MLP neurons of a small language model. Each row is named by its layer, matrix (up: input weights) and neuron, and shows model dimensions 240-335. Each number is 500 + 25 x the weight over its row's rms, rounded and kept within 0 to 999. Numbers have three digits each.
After each neuron's rows, "fires on" lists the tokens most often at its 100 highest values on Wikipedia text that the model never trained on; "fires in" lists the words (lower case) most often at its 100 highest values on Wikipedia text that the model never trained on.

L7.up315:476524498536480481511513515514530508464509534474495458519482507507524475522463445486545538468503468478509476508545518454486466510556513514507507485480546487479513484509531533536491537489480502514508474519499483495510530507536522515486527491534484491568505472469493521477515518482507454491
fires on: " and", " but"
fires in: "and", "but"

L7.up2004:419488487451535483522486504543427512557525504504492505525474501509492494529532479490446533520491482500532500500524508537488503509485494533530523502538533467501475545524521518516529485461523467482491500497476474529482499475474500520600494506473523556548464468479523509447525536489511510478
fires on: " the", " were", " of", " in", " been", " being"
fires in: "the", "were", "of", "in", "been", "being"

L7.up2125:500537504464491507515537514485458538509520512497485499511527461467500440500494459469491505456473525471525503506459505487501553536536480540528545499486483514518534483474489523478554543501484485499481452489470519492519491525504475507518496452508500539516521469537515492527473498504548495468
fires on: " of", " in", " by"
fires in: "of", "in", "by"

L7.up1777:539537492452492523488472488474520499501484528500496529487472547507523469512478500495493486488478489467521465516520497478504490482507522484500505489509549502503463516501533508516484548524501492493504426500481468527483493476469464489540493526518500464504517497525530484483523512518487483490
fires on: " the", " The"
fires in: "the"

L7.up1946:500460505509499479476504483491496499525479515482526504506459498529496480480498485500496534495537472486499460477538483467538490558512515532490486499444516487513492467500500492511484483523454494488536467554499516512525480510452479467483514504554520521523502477537521498511464473530482515501
fires on: " at", " in", " that", " to"
fires in: "at", "in", "that", "to"

L7.up2243:476490469499531558468552499501515503493514467510492500512527529483511568501496511505499498500529557476515475485473486460507490463496549510483517503503522484476521493501470539523437506495461463470515527475539510456499510484493482489528505544458491525495519506529500491499500452497541507536
fires on: " at", " At", " without"
fires in: "at", "without"

L7.up353:492497499485549506524454490476532525514502533521498497485505529465516532528497511484487518511476478520487523483491495514511542510537544470458461518506502510492495494473493534517473472541468510530474464490477505492520473518512511483491519506513469530482522452485493483500522512483504456516
fires on: " had", " have", " has", " can"
fires in: "had", "have", "has", "can"

L7.up1767:500476489463491500511476512520509491556512480495502515491512496505446468511490494502468468479523482501496483491450469516486471575516508478490471462518531526542535492491467500500523514463524515526480510437471511480541469544468428477501532489506488529480515499461528503475522487517509498474
fires on: " a", " A", "A"
fires in: "a", "1", "one", "an"

L7.up609:508467484508493470487518551515433491447488499486518487538494479530540498534511535537502550501440461504515491480484494491478474485511499505490507477527471475478505510522464476521534472521480478458516466473481512517522542484534474504541518464508504517535501524519503460523499521431469478461
fires on: " of", " to", " with", " including", "ing"
fires in: "of", "to", "with", "including"

L7.up743:541487504528468527541483499475490524527489505489534467489494500487506526492528527494482528490527449495522544478465520539471462545522443475518521474536497504475489582529548489506467510502485493489497468491509477515484521511493518495497503479487448532525491534498491549478556501517532517467
fires on: " was", " is", " are", " and"
fires in: "was", "is", "are", "and"

L7.up933:479461486494457512541510450481488461502517474481493495513462497476505488538514475509529521517514476532522515484510551506518493513508487523509499502501539495481536514497516490492480502541531518511469505461497486542506460535503533523510515523530537552522469505520529481496449512525529479461
fires on: " is", " was", " Is"
fires in: "is", "was"

L7.up408:536534516503512561488513490514535419527469475476510513517471502492530537435516502493506508496495516518477520505540501470532480484480505506536522493506471481519482530470509507528475511521507528474534489456477506482464495485535445456482466478498499547453525505533501498511548441530527524531
fires on: " in", " by", " due", " int", " led", " of"
fires in: "in", "by", "due", "of", "led"

L7.up2199:499500510477517488500453502502478491558468535504573506487483488518500495498544444510500490493466494516513479518512506512504490499532526496484507484464516501493487513493476531485460462484529538500459492521451541518469494521490510551471489542503490501494477495519494513510520515515497495492
fires on: " that", " which", " to", " have", " would", " has"
fires in: "that", "which", "to", "have", "would", "has"

L7.up171:519504496479528538480461450483496501513488508484508493503482517501504505478498569522472501514494518467465517522481476503491500499507509484540474480469490502533458481471469494515511543450476560485476500507474493530497473512468479484522525527525460464484479511528522523425508477530451467478
fires on: " a", " the", " great", "able"
fires in: "a", "the", "great"

L7.up517:485501525491541462560504509466464492473496467517555448506531494570510507508455475506492456499519477506480501485484490489510478469514455511505501447502499511495486495532491506505471525459499480536476499495485508541488467502519512512507520506457490490532515506551563520477471494473471516483
fires on: " are", " is", " and", " was", " were"
fires in: "are", "and", "is", "was", "were"

L7.up1723:486514567537486511532481477470470480521500480447512488529515489505524515477500498491526535485514479510484544530487481489493482504535483472491510495491498541471479493530518492467458534524490499560534476472522465559503465462505538471491540480555500473493508480520467473509543498491561490497
fires on: " and", " or", " Or", " Is", "s", " is"
fires in: "and", "or", "s", "but", "is"

L7.up2289:547496520479487485504462497468500513519498495469518517484489516478506497458519551481475557514541467472520474475466473522480481543464504520501494509493524510524480483435516514528477481469486538499520520454515549469514471492485493531535500507486510504488492471497515503503528513494506508468
fires on: " a", " any", " an"
fires in: "a", "any", "each", "an"

L7.up590:479492475507517505471469477494516510503521449488480479517502560502481493493487534534510527516519532465488508494494467507495530508472507542534537479517498530508508516474490478522473533508497516453511526485498526492494498536471469475460477495514476550510544487474526496540512442538460565503
fires on: " on", " in", " to"
fires in: "on", "in", "to"

L7.up75:489495506508499534545565522496507486492506496500457498507470516520483452485480515530455525508492504519498527493521528536510487507488491509504523543541470478507518475486459475545476507462484529501501527428528520527434508486483536539482513458477490519464489478480520499506561527474537492496
fires on: " is", " was", " line", " become"
fires in: "is", "was", "line", "become"

L7.up730:430497489497545481517510489498529495525472520480525482495469497513492489490512496544492481511504500514529510484467528470477464496482481489470509539509551500461521525515443512489491521462527481551529525499499505500511489498511526514476458523525470517523518532504477513466521524493567474503
fires on: " in", " to", " career", " and"
fires in: "in", "to", "career", "and"

L7.up1307:493507499469499513503516460494498457529483500449549530507525510518505468498512500499522486456522502524524510532510492464506496498515555538508483521450483507483536517496545488494485476500480454466528462507522499469509466512424484471477481506505509528470513491515517571513531492498519528471
fires on: " of", " to", " in", " attended", " at"
fires in: "of", "to", "in", "attended", "at"

L7.up2145:507498510549467487503476506490528530517538499524545517493529516488481489522519537492526505527532512492557505498465462456479506509515522460503531453476471564465525529513475511518537538471500519493505507479468495474556478514480501473538475504535539544453471468506521503490509509506519521477
fires on: " as", " cons", " of", "As"
fires in: "as", "of", "conservative"

L7.up1765:466486501523512497497503500448515538524506482506508499512493519542516525503456481500499497479500516512505519464499484449457486493492506473451467506495501463500514475479481431514507518522492504500490445502531504509484449538470557485511469496444449542501467487506534490510505489489449488478
fires on: " and", " all", " of"
fires in: "and", "all", "of"

L7.up832:462513477445504499507502469494533510518534465529540516515535520501477548507552472499496474493484479501534508488506511492502496486531457523498499481492513493501500513493524481513484490510510512473513507505471477453497482533497484493514516479500510473592495529481494460557450510459481464510
fires on: " was", " also", " as", " to"
fires in: "was", "also", "as", "to"

L7.up1883:505458476490469529521490508486517510518499501451483495504507517483502481489518498503494480521531495479489479496519500484505497497509520493507478532518483513486500513534473489539518513481504488554521473496516495488507495543504526519479514454500445484507517468528463516503498496490444466483
fires on: " of", " in", "s"
fires in: "of", "in", "s"

L7.up1345:461476493470482491502549495533504517507539473471471530522513549514516444510517470517522509488515466486469475520538495496520494441477498519498488511535472463484492469473494525553506530450488484494511495534505521487526514501500490530509478489473488525476495492495517520497485524504512534517
fires on: " by", " in", " By", " to", " show", " on"
fires in: "by", "in", "to", "show", "on", "of"

L7.up1640:445477484492516550547522522484474508496447472499517499480514531510547492507503476535503520532534481474469537505491507456535519461525534469512500496526483489512516516524506496480482485497504490521498509534524489536472453521490490500487491515462493477492499479501501461511493527534468550537
fires on: " was", " being", " were", " is", " of"
fires in: "was", "being", "were", "is", "of"

L7.up1580:480495499466496555534502467531500455517507468517494544511433513544466517472473516522500531498506462487503501489504519470483510560518520478498499493525494497516519462482483519510504497460487477525532510461534517513497512493498492510502551511524484499509529498500534510504523483512498522467
fires on: " as", " is", " with", " from", " a", " of"
fires in: "as", "is", "a", "with", "from", "of"

L7.up2083:461462523474489540508483463519466497503517481503497502485486509530528484473527521527451500529511528502541494456507512462507490491500504508535496469552463519492478513507472474521485478484518484484496465512520491484428526513519531467494492485495467486488479516509518535482509500464533492490
fires on: " is", " was", " are", " been"
fires in: "is", "was", "are", "been"

L7.up1415:513548494486481528559461495525474504466439506498503535482529475502473452519496499536555526474547483546497502500526500461482475486503495476505503488506489463491466482516491499537455479463497501522503457526471537499516508533540466482492502501508501484501526504472517449527554509476511493511
fires on: " to", " would"
fires in: "to", "would"

L7.up291:505470489475495513521492512477512506508513520466478522495488514492529524507505548508509503507493515525525537507475480516465495517489522525519510501504501506461460535465453502479513496532518469530482490543502496501432461522503452498488465489487486480501498471508523487487533486493533504474
fires on: " have", " are", " were", " can", " a", " has"
fires in: "have", "are", "were", "can", "a", "has"

L7.up1629:503452490534548481498504473481491507472515499484494511486494518498475476489528498547452538490513519504530536499484474467499502469561507510497474498474492531475496484513489497531481536501518517527492495494479501504479510520505515460566471496459472499536506455469542523531497519502510534520
fires on: " has", " have", " had"
fires in: "has", "have", "had"

L7.up2444:508492479482472533493475484520515486483504492522493489500485495527472488534518486474538503496498465516484498508531553487483458477475480507501471491532573500477495521518486492494497510507512548500529479498490528498524456533507519521531550484513513510494490496485506471513475534504526428510
fires on: " with", " two", " four", "ing", " three", " a"
fires in: "with", "two", "four", "three", "meets", "a"

L7.up820:472439483509507510470487499523518515527512505489499532505474533526526514459512454482504484505506497458497528472515501501509522516494480511486522484481471486509507509501510493499492521484464528485500474498523484493503493511518520470525483516503540515506509537491534487520425514493447497505
fires on: " after", " their", " was", " his", " its", " they"
fires in: "after", "their", "was", "his", "its", "they"

L7.up144:529505496479475482475474474519480435530521553486529518491520526513540491466502482523462524450498485500485496523457521510485557486503519471504453482499462508512487527502515510523473469527549485499474500497500515504479505471491502481453532503501499485466496498527510498487505538509525492507
fires on: " there", " There", " what", "There", " following"
fires in: "there", "what", "this", "the", "following", "according"